MLP neurons of a small language model. Each row is named by its layer, matrix (up: input weights) and neuron, and shows model dimensions 64-159. Each number is 500 + 50 x the weight over its row's rms, rounded and kept within 0 to 999. Numbers have three digits each.
After each neuron's rows, "fires on" lists the tokens most often at its 100 highest values on Wikipedia text that the model never trained on; "fires after" lists the tokens most often just before its 100 highest values on Wikipedia text that the model never trained on.

L8.up920:427459551476567491499564463473444511486437536549376538500533565453524490468530531531489507428453445504493457558491471537376498533498314501505528515521520514568491497599553519519446547484452570510477520462521429594414381510424452510544536466458405563481566474508455587474512572427456587497
fires on: "\n", "."
fires after: ".", "\n", " males"

L5.up1701:490506448548458379557472555478481487523430505439488532450499510564394573446434458503440508434487443501526445560620451547419464513559523388432537500471554496553480373478547481559574442552502512462588457495590501488541532546481469538515508612545493517388457530550485517470481564522508487491
fires on: " |", "8", ",", "5"
fires after: "2", "0", "1", "5", "3", "6"

L8.up950:499436456491458463497420532502360566458469451440457478507546502549466512366446495454437595409485474490506571532480505454500528535506561491529504570534509385529517494446511501565519468455456493477444566434561390514400535494554507418527483544419487507546428552480542526402496524577454399487
fires on: "-", "=", ",", "\n"
fires after: "\n"

L5.up1592:437392504432433462487465556542510413498498479409497478471559547500428459535530462422483575518540443421505544527579443503481482412480482483529467443414553443518475456401373491532501486560417581520441476487522428394559473540465441456496527492477524509459464477477544582451502535460503497447
fires on: " ", " |", ";"
fires after: " ", " |", ";", "0"

L2.up525:429590437549558389555538522529536516439416442525530593468517436515475581431480536474497543521554521530477563561566442553432552589440544459444446558606608497446565464527523485504570488532536468535454556496514462512569536528575527530511516499503505505432504524413631544470511576534506518415
fires on: "=", " from", " Years", " From"
fires after: "\n", "-", " |"

L8.up1694:520504493457533512441463582477545403549552493396489564515471480458506503420584478489482505596489442542410570460579335525525543538465585515530508438439586429494615545471484455536462482488460549476451510472558447462436497528466371529426521515539517492574447511525522515462570436514480458540
fires on: "-", "9", "8", "4", "1", "5"
fires after: "1", "8", "2", "0", "4", "5"

L8.up1548:456505495473447413515474517474472531498393399525484503435520531526465493537447461519524528516522461506438519527503502525501458383531451418423525518498487426448476480509471509601506451526422465481512543473548515487512515510427503506581571452490483372446625544452569509484513489563528475477
fires on: "0"
fires after: " ", "–", "−", "+", " +"

L8.up1709:504435619458435494576542508539398438474431485479534516476522468542426519346520561403500583481525487592465524489455527401477525455428539488524474535566451373524506493410426471530452496425511538506413490499471473424416519503546545416535454511490416470519477596453508536443535507567483401476
fires on: "-", "|"
fires after: "\n"

L8.up929:546344501441496441513491580451483460480413467469521473463625556498451535518455483504486560408524499416459476456627486511432514429459495507498501459504473396413512356406513499532524364519460532532531512455525572491544509595489452488577494526571365442411528478565575476456535577517549562458
fires on: "0", " |", ".", "1"
fires after: " ", "0"

L8.up209:378463539482540502556566545520432537486423580531393569534450619506558496521422561584482514524414539492540422528512408471483432553455398483454520581487468481539454466534604558441480544457367509512464531474536474416358386483507511567499568469559511481474457503569415533471587498458463558530
fires on: "\n", " L", "."
fires after: "."

L8.up980:511528514476510543525534509525507438473494508484529554507525454426561530511485512498441471535464529529502425535582447513486523489427496474517498497513526471432582467534455430498543522572432559515522504497579530386588504520451421529530516443459399442474447487406535492489558448459425530500
fires on: " ", "-", "8"
fires after: " /", " ISBN", ":", "8", "7", ","

L8.up902:375469476480484493570576463443457440461431467524448602494512521553536528525495599581450524427366545517494419520513434413412593579443506515532547501498429500593486455586518527478478508522498574541461556534571483616459465458501514484578534360417575466497540486510554523487452594481488646438
fires on: "\n"
fires after: ".", "\n"

L8.up1150:438521446526313486479476524435510544515484441482434521493464504516419398448426523439526578489448477477516565532491525522484474547495561482530451534460554500517496440413552490523484425481467419433474539497535490540438487496501488499505556423448569483501499464519524542422531543561515423600
fires on: "=", "ody", "ory", "born"
fires after: "\n", " J", " Le", ",", " ("

L8.up708:587521406423509503482566540471547506455554500561451528484543445567439546543469520447579553495493466445427436428606536558490510437440512470461488414379403555520486446518474432555503498622461521511526522457573497548502497499581414439626482496529451432503572494515502465434550470536496531475
fires on: " and", " |", " then", " later"
fires after: " and", ",", " —", "0", ")", ";"

L8.up1541:492450589473495533554502590417496524443536554523400537520544475542470504531486542554506483592402447438482487458497495515447473542517452510539613502557477552489476473521536457486540535522613498501469489477466432502461390510483456451439574504469438520514488503492499499413544506490492474462
fires on: "\n", " |"
fires after: ".", " |", ")"

L8.up832:543471497483412531432453483503509527462523466511489496575444493521487452408449532450469550470505625526570525518521412518412586496473588426429461484526445457470541470510438449526473440517483546506443527517470556563455494510533453500508508499492518551471520537398621511474510496546506530565
fires on: " ", "=", " |", "-"
fires after: "\n", " |"